From a checkpoint of a small transformer trained on Wikipedia.
Architecture: RMSNorm before each block, rotary positions, no biases in attention or MLP, untied embeddings.
Training: a variant of Adam for these matrices, 1607M tokens.
MLP neurons of a small language model. Each row is named by its layer, matrix (gate and up: input weights; down: output weights) and neuron, and shows model dimensions 160-287. Each number is 128 + 32 x the weight over its row's rms, rounded and kept within 0 to 255. Numbers have three digits each. A neuron's up and down rows have the sign that makes its largest values positive.
After each neuron's rows, "fires on" lists the tokens most often at its 100 highest values on Wikipedia text that the model never trained on. A number after a token or word is its count.

L2.gate601:137127120073134110095079169139155165068119139159170136128107145194168097124086170126126126125124109108145086204102128130160165079093143095160069093150099122085165118122085148176139132108151100081174203155180120121129135128098113153131101156126125124108148175164142095093163095096166121140128127047123109129151181122107159134106139122132164110122126085174133152161139079099136120130157
L2.up601:122131154089102118152162166112158123115123193132137141129089136164141164128118121153152149157135112112154071124101108160123178109128185103162082057189135142081124125150176140115121144178117129148123157149147162131095158136108100112171146104178085098128144180144145128134114126111153118174120144089140150143139139145121136125162052173098104134121105160107135240122158120122090107116060
L2.down601:105137184135072094144156142086176113143151129070099118091127129087121148139118108135089072099150144130127166147194152130112143055114203160163132124100138120144112058127125172122094085176150090124135135168203148087115180135055139103140120125119145094117062112090143136169153111112100104173163199160129151144129117080145150093179041133129082118124117145105112149174143136152035114113123
fires on: "I" 16, " It" 12, " I" 9, "ve" 8, " You" 6, " Are" 4

L4.gate484:150170158059096171146115124130136142120152061121112130104123149086050098164139155087121158095127131137160104119203157125183105153140176116117116081147094038118088066157157141125079226145126119156101126152133137130085158068096127091133129119168097119139107080118145107100136143080092054098148088117135107128137149114162082144098070175141087163152112117095072118125129175108086144106132
L4.up484:133156129109154095155156119118125090159125090127162053090052101105131133111106122148144145074136131135127131128107104114153130134067121143144126160115119098135126110129082136133085153164127157150111095127126113145126142104119117178098073152148113144148109147070079166118132103087158121128162107091118101124120123163198094134099115120117146120126154148124107139180098124087116083155116
L4.down484:149108118084090151108120176107108111161116117142071111135115188114129097121109110100125141137132094196144149126157163122124120162189105135090121111155145134153158123127193171141135090105091153166088163154101154083108169061128153127127192158129156095120099084145108114097050163094079160143166136097128148061167142117158141113149176123142168226110091117130116124115190131062130170131115
fires on: "m" 16, "p" 11, "b" 11, "k" 9, "f" 9

L2.gate521:147166205148190088117188099144125118121126140160120117066095116104152153164098181071158140171096157125131139203147168076094101133160140111095102133102139112142140111134156113168185127118129071068148144124124172198119107144083184109112132156121128107129116091086158128096165136104112102169178114132089100115194128148089146070153143127169121176151095127185089088133105108075116112160133
L2.up521:077095126200149136072161102067192179091159088131106103129159136113106194161074119172142150128105163181082143146191148133124102056096168135121154110094118116092128124119089084168131123134120113098087093141128138092131083119114135138128121151104093110108159221129173156113176121095141239151139127164178141124130093089134111113103106115106069066108153130118156113106171109123150151150103
L2.down521:161098114148135129123141118068093111149175075146132191102157077117131114191119142100112084138068123083182146149137123103142104089120169055186119109112150123152083150092132079135136131129157131137097140137071120117135171174110071096094127130154160130097117180158118151127187150135120087138089135096114144149067145107094142146102080160118082100152111108100107145106167161132123159120151
fires on: " Al" 21, " al" 20, "ir" 7, "ib" 6, "id" 4, "ul" 4

L4.gate537:157110211173115154123185113063174154181109103075119140132148121111170151083065141124123124084124154180137109099160139117150142132096171117211114142142131114184168165184116148175112135090100113147181138131127080065161110171120069168104158132120103162078077178137137119123144145133127137165072114144125124115092167179151109160134091182123098069193087183055127100128105133193148106129162
L4.up537:056083178116132179116086166152156109139123148147149113126164109128093071109136111125159132128081168150139112184122132175142176156112099079156155138140141169123191115119143099168082128072108114108066143102123172088106121142167165129129113156141137077100120134113130126141140153171115158089133042118088129148106080117121073155126097081158168111146172098112123122119132103120135197116160
L4.down537:139173085065140094121185098123066137118106166122101085132146118051115140106191143135109118143146145102151137164121185097112115103148106160128184078096136153106125058125107078085122139145114147124094114173118161078110164145168149155124083145099139100128140070097196189118160134089147165076105087154121161150155087112116162160137148114174154145075163128142122095162124096128112115122108
fires on: " year" 12, " first" 11, "4" 10, "3" 9, "5" 9, "8" 8

L2.gate394:109141131097103138090176123125056107129120122124133129142073187095140112096100109142113135091147093138094116096165118182139131099139119167155155131144101161129145128155131135114167146073122129100113121135158114133133130103129081129114147147134097132120116112167162135120121125128108143093056098088132078162097119137105095119098044183114119144178176190087180059134146129131195115112089
L2.up394:111117115173127115153122114152117151139199139111167158156078147115170123113093071099165137103138091126042163050135152150201122144113122158114177114099179125152136158194055082085110066127134047071131137162096035112158156161133102157186133114105121165165135071095135127167155114117130105086134146121165129162187133122089114092105072167124089163174122130129116096116150167103117125147109
L2.down394:108124130139119122156111170085104182116190122124094153126108196169173104127113107135118077139146139119149141117100200150142125138163145131059117189127135100104102188113151093135148115082156114100148110139162066233076112112158144151078172157086119098164072085085139168169101104142134153100111121115148138148210103126117170121107104155164103115123119143196143136115141094126086180084111
fires on: ";" 88, ");" 8

L4.gate395:121173124109108067119137120074111136108116184107161101139166154120176143114148136141101094083149130085131134161106096068120145074139078114093147124081120188124054188128161122130076086097130074124026159201142159111139154109097107098101104131140013080152072107137138035201132115062135132143132154148183160103136133098125133122096178095087154116184100135147083161164098069091129131112104
L4.up395:076104111135161070147141107072140141123118165099110128145076132043105135099146077111147143161151100119087156149090148152116167070097130127137108166141150150120087127143149119104120120153117117206160149127143178118182106132145098131165083116118175103132129173153073090133157072167176106145171139205110143092140120101104151081140116155160154155109146092161175137154136141189044179115170
L4.down395:114147141145086128133151106132125080160120153110150129061195129063147126139125139150158117135135014092089146179084046170123092167079094141143097156177129161179105145096095127133199135114148140170141103130144136131168112124117161186112084149081111144106086136145051065139110140105138093177107149177136096143129100101142124144142105118133145138073185109135139147172148120127062124148082
fires on: "0" 25, " be" 24, " seen" 5

L2.gate226:121130160136097178140099125128117167106133148135179168116167127166131109092130129111118168106103098135142110180169082137124095087100111115148128126077125125159131119143108127138129106111111099140070151054138116148156115162107153133108150163147183106123114131160150115140153138113156122101117086197125118133143168125152054168178134151097109097131180107133085148089124078114132139152206
L2.up226:123047151133087163130150081095115133144113178102093129164114136101120103128123113106142140083142179126135142103142161077092168138149160119147119127150171172146163122130107161136149208137134065081138194104155193118096145084095135099035133138059186054130070089105142142111143161123093103130223123158104084172158094060090172120084116150096117143198123137109126112175143097142161092138125
L2.down226:077109152182068080109137132121037081098104120148113115139128133144155154137138067129096158147114137214129138125108126156148108152149101163144149165139141121128066071120085125097168120184132127150106117131155213145148052149113165181081090116098095172115124147107093157109135149100084136134144134103119095173182151076169183086115063155094188120143116151096136152137153146140112135126158
fires on: " there" 34, " There" 11, " up" 10, "There" 5, "&" 5, "d" 4

L2.gate373:090158161134157136133115108121141091042153087153104129083142171129219126158099113116123143170084109171139149128084141109072159123132180160080128139079124147063083102176135078133177152041166093129135136130132137135157127202140131152107157164152144187113118139141136102100141075108130110148111103117071090134082100104140125176192132202148132146083112192161143150215108125094104127049164
L2.up373:143114113156146135097114135113122106086129096148160106054117128183148174146100145123159037073108139176149135225156157106119125142144074081121116131142083148168139115106143129136181149143089098153157141163114116106127117133049106151178069134133112084139153092104119110164167180219144181151110107090133209113056139158141123105034152132082148130092120104136152106139101171113128151084163
L2.down373:131146133163073142104121099070144152126140054111119115116111124170136129063099055108089135148090130160118134087108145092172152123161163125118138100127119102141106160117103138048140110070179118119106119181191109171148116158123157163159120148113159148123138114148171111145105155123102053138145103104175113149138118157030104144136111130088096123098139160168132089099117098140123124095116
fires on: " Al" 32, " Le" 13, " $" 11, " al" 5, "el" 4

L2.gate659:127151142066133132166134140151103148088132179128199111145116125106146097071153179147124189175084160091186106082209119135094120075111082178100089165130108145076124105104108132101122094135129160102141143156120164131131127122107116097156130153143162073123158110155158108087168102098150088117146126092167150160141148117131107188167151130137127121167099096142105185162127044056110098096129
L2.up659:181182159115182074102130101145099154080123162083154112136103128142116139165213165119123160121119110122149074141141047088056187108147111107136142148084126138168107130127128190084109116149100137060169154129141131122134107105126108065157178093145092121147166123080105154081138097119141096172101149098175092108125134190112182154155162145154116136170108125068119102158167155121134165161106
L2.down659:114139121140180111117160199168140163126084111116147135110149138115103102132196178083130196145143178114170131077168070109064123184159117127186155123126113066115095157156099107156132145168134153050134079080078097138120139151129113110120168128133124143177112093053111144106174116138177125120104162126146107126101128164194115124106181120183114142139132188129103143146055144185147107155115
fires on: " |" 37, " is" 28, " are" 13, " may" 4

L2.gate398:157115067074143123114092110134130097112165055202160119126137089093081137137158119079078124168072095127142143077142096138102164110116126147107107070121155150103154134027134107154115113134142096124111115124141157092065169103111157107090121114170161139172105159109173159129104140140117129146112139126086139144107083098166096162088141140144168109099142142160126176075132159160171114112165
L2.up398:179126095190118098059157152089135144121137184093138138108098147163157089121176119117131124106155126184152137101144147175158114106182118080083182133146108111096111125114135161147144139061114118110191106096143181149154124081188116084184108198193184106187148077099154063102164192117070093124174127113149156157109087136125131139108207147130117109118144133097088103162131074168081085098130
L2.down398:139135125126159086118100089110105099148103135086072093147120131146133105142166170138185180101102139075120121105091106188081132126183122171116126160079097120166186142076104141103127156086124159169129161130211134153109147185115126164126079110123133056129121082113126106184122145169086102158127129141083131158151119125109118154121144110112181200103124098166103122100141138084136133163074
fires on: "'" 34, " Z" 7, " Y" 7, "ans" 6, "″" 5

L2.gate314:157086159136099159193130158157171132098132121155156115115087110159159099115121179119133171197067143138088161161099142108124145096032101140108064137166067095152189125112149070122151135137077137132144113163155119148142200179104138123127085206136159135060159086118075146108082088114143124143201116127161086129095150102138102087102139126124079172070144154102148138144115152107157177107129
L2.up314:160197154090168154136160131102129104132123110064108150118193146103113173156125073122252079120119102104060152093095092111108075117115101108112090137133122109085118160128078168136129153099128052087142111129085115115107129183102147132143091192083142158091102089152132216113132120103161120125155144129113099154159142156142145126128172106077116125088115142157071112104190104076173107124105
L2.down314:189104109084151131093160130112122111128098166146149146142106035088104173169123149064146059126157143084132172103132137158126087144103122167170096076162091100140188116163171132146190087137107140061143111180159082144090108170146053098124038122083154158149126080142115153140108087155134108210195154093163132150092120113132098166163118101158093155080211150156110090113069107158132119102100
fires on: "9" 38, " the" 22, " Division" 4, " Group" 4, "2" 4

L4.gate540:157132137097149135116084138188095128087183205153106158104085120141075178127151069082188101164159091158093137137115146102076166134156130110164125132100086146146121147096148116167067078112159163151141107117157086095158081145133053099162149130117105154106164150138158175091177165148104161161107168100174146165114146127153137105078181132152115122089140134081111117147121190185151102121152
L4.up540:138110131096210163140133151116156159143081130076145188137190169114171068081126150154154106089113175139129163164118138126142049121084123095082157138136077126125089128158132122091151131125123133139117165114157138129163151137143145090150138103113136135163069100170159130133137142159156158127171151122143103175138136158145157082135181135134153101188093174132159142094141140164125077098134
L4.down540:145120134115115122060100106116146085084130203142084152090108098099113099171152108107153075145132097171084185165133128157146094077168153153146114092153104064128161174127086088149106142129175115080103135135121125113152139148095021081146150104099090145127167115107090178121082165085164177143139131140149138157149162080078153121099131091112123131087179131164102176070134178198067151084177
fires on: " to" 44, " and" 35, " through" 6, " or" 5

L2.gate619:179143145129110089191152136119161133121100106111174168108155111133083115110089135116129173190062173133139127119149168121145152044153144126112101150128128158117141127143151125108142110191131108158133138134145117139095107143113155188095120179055093118119100117117125159108071131123094066133171135161113144140157126160131143140110176071179156129107094092154108160106078119115104084096112
L2.up619:174107168156115149135104107128130151065187123156119097148069091098135126142148132147118145115126133187128160128105144194184163159170106213115137089142105080122134123079091139174146120142129090122124109074151114135111129186068130150074054150157133142128159128111126099063145170156120129108104133132140131142136145123111106165102108080126079126190149132090222134150117100127051156162147
L2.down619:180103150122150159141156134099144148128177098221123100144121155077118149108182096104122128133125121204160110180165077084099134160110130151170110109133158077140134127063155109116142131152137142140088199115109144134120155139116090139120168127176132156144089095085074147135176149176167109089137116158066123117130161086148101108115146101149123146125101196107160177180159114178062114144093
fires on: "–" 47, "'" 14

L2.gate43:126135118091115085162134124143119099149129131081208106114102093138103090071149123174147124111161101062113143171162150087079166111114147087172104109180138130092147133158156098158143113104148145135171150132130107140197180163124116143112148093124079167104099102084149145169147114153132101116151089094147132124155179098156113158186090127180141132138154126117193188131131148118161117149141
L2.up43:097103100118202125113135115110095116114170165104162172175083107118178169185160083168165135067164106152181157132122134094124120142163071062095129165153132128187096132156145146158144092164165099129132091129082073146117136163141125071127067175130122138160167086166109095126051167164110144165129104100156083116148134128108121132111134139164174130116105133187125121184114139126179116151095
L2.down43:137181142106130121106147116133098123163149167146137109100135142127132127158107049126145137176084092184175096089089160128121119107067160080146146161096161100146118148130079121121133150171086112115074117157073135146099109189174149134182191140112140144148134117196113097162113111093152150130168132094122113058099100133023152138081140155189173113103115091169125136142069120096115130110140
fires on: " de" 16, "°" 16, " established" 7, " founded" 6, " (" 6, ")." 5

L2.gate390:211138152210102144086156141158104145136140159177100114124022144153106150132137147151159152097150185171124153145173116051147111127152120192162139112132129172126132076138139121159103165135134104113145095149193100144154171132114153099145108173091177096145127144168118148142156101093144101142111111089150117138144114073201087159111100172128123128160094118120147145118137129120124095090124
L2.up390:161176122115105122122131151147129140130172145170140127181135176117173155143141171133067181108150183165090174179155150101134093128107192099158120112210121139096138101202142102148131135135193113145148132074150064091119150136082087116085094127105138124166144175184144126114117114132186141189207081104090072062129121079126110136124138092100093128143108158167155115091106169070140096091173
L2.down390:089175104073145132164149214141100147149136125174171124162143146089156098105084151165115151100157107158203143200155095212193133188112106148141125145141163156168190114133123143132202123119108130141134175141183045072084157160161086164123083118176120153076133129175166114166120169092125152069095128130173116113097146114083173100130062123086072134153107189087126145059157145082119149168168
fires on: ")" 13, "S" 12, "F" 10, "D" 9, "A" 7

L2.gate331:119159138095095136125098141115106126132149144082144101160094147126144115099102084086136085147144116098162161187127087122119136082091172093184113139081108144188144104103158180159158109156162125098166157105204127133158095151111105111145123117135181106177127167122120131158109119143045071132080089099137134137107107151137084145115062169100176137147150114085220167159140155116129148131116
L2.up331:093100079108061144119108153084108174111095090089150134107121161186127124171123147122119158130135102109177143101173168143157128107188129183196146162146147133207147083112113089153099057117117141150148144176144083110179170135103094166129096130125148165074156111133177075134124146096068084207098096108141169105119089086145141118176096156148177141208133116124125140114114187147111132092204
L2.down331:095110093154071127079157097106123209100114123093097108138172154156116107136139144082126098097136073123162157108094083164096129125157090074134071136147178123204109119138118086104111167088195149155136121160060179069148122107137069117096150179084149104108105120142081135110108207118053186188146162155134126125113093152142160207098095091150127076146158115142035147170160124079106167092188
fires on: " [" 15, " According" 11, " (" 11, "_{" 10, "According" 8, "." 7

L4.gate581:135096116069160130136111126047086142127125096084087109115069106103106134110148100136158071148161141116134123191184104121101161104131142090111082133132153118098082114185175140158107085105162099089092120099155147112122105108121126158130162109158094095160094137149136102181192185125134146114147136082133122079123110139086077130116118064153133163175093119155165145132115059087096144183133
L4.up581:142108131140145101090121143153185171097206148107159123168120151162169143154152115180113133082082147129086127098044112168083109118142131164118108154121131160185095107101159134138179077160095130150162159137150116106118100132174139112110078107154159123190125095121087148090058123149126119189145087130138103122071099105111178105122163099151136174118144153148139104181159082157189108145161
L4.down581:117133105149127094140106118131104154105121161151091092092148098159098124141167119128137133134115170134079116146078165145107098145094135105132099166151171035113105169107162121125055107138105133075145175159182084170109064154174139156116138158133120097136138176163138121099157181137171132109047128117055105138085091114125102143120141153167122137078162095077139142094097155114186140107105
fires on: " |" 40, " time" 14, "1" 4, "2" 4, " Party" 4

L2.gate346:106090125151074178165131142154079104155177098135132123154118140111114143112135129148146171105137120152135093095104071103088095106126144146077089150144109149064090154090136123132171198171172100058137160111146086198121106131143133097135073117126148176125111120118095104151083105133137084101167129108134116186107155127127105089108181114077147140138104125104156166095155086131142151148091
L2.up346:122155077174097088129116130175118117116125118148155106186140099169107142172102124115126118150160114127187105153149085114099126137120193119089168120179125086160128129112091107127118136123145197165069106156105107099131154171133194128162042088133128174128157119081103171093135119176142129124065116147153140138124142159104127091146107056124132172099144105118170153104178102175154169175080
L2.down346:164181115146121136150218103090177104139116105123139107130160114180142082130158111066128181163126110137098147195128115139132158127169126121120158071095148151112121148120090178174119115131130150097160124067134167107113135165137160132158107149131115097102107170116076160128184099126129157120153137082139132091119165144111132161124113126132121094155155087169177164130091126183120164106120
fires on: "9" 23, " Filip" 8, "th" 7, "ated" 6, "weight" 5, " Caesar" 5

L4.gate464:163083139106102120095159104131083083091086103099127159111096099117126080168082118114108115095131142147124132100152133109102152116160117114202123154219153130130143074134172140147140134129117171171156129037118137143142141093106140107128147111096080135112123151081136108131106166126151108202161158119144142194133082144137066121093112170091135091138107142102178096174113095041207196128153
L4.up464:100158149106080144125137171147124123096101158129105149152112144132088176135116167115141163142133106110176142186128101143118112167164140136115180105109153084155088163146149157139213174115148161066142107076156143112095142128094152071145138142113133106181036123098140169090149076132107144106100162107117158109124157215154090120123147124127088144140125206072113133134136100087135116119075
L4.down464:195140106067128138112138134103112134125097162101075097096161095137175103091128142100153102154189116159141164116125140150159163104196147159107113156148119138135116158106108123080150129118160084121192135122103192108132133151136122103049034085103127123111157093132091126150144151123077124128157088090201074190097098153161087138119153209098117111149132131112099174187177089149096164134148
fires on: "ur" 26, "–" 11, "at" 7, " until" 5, "y" 5, " ant" 4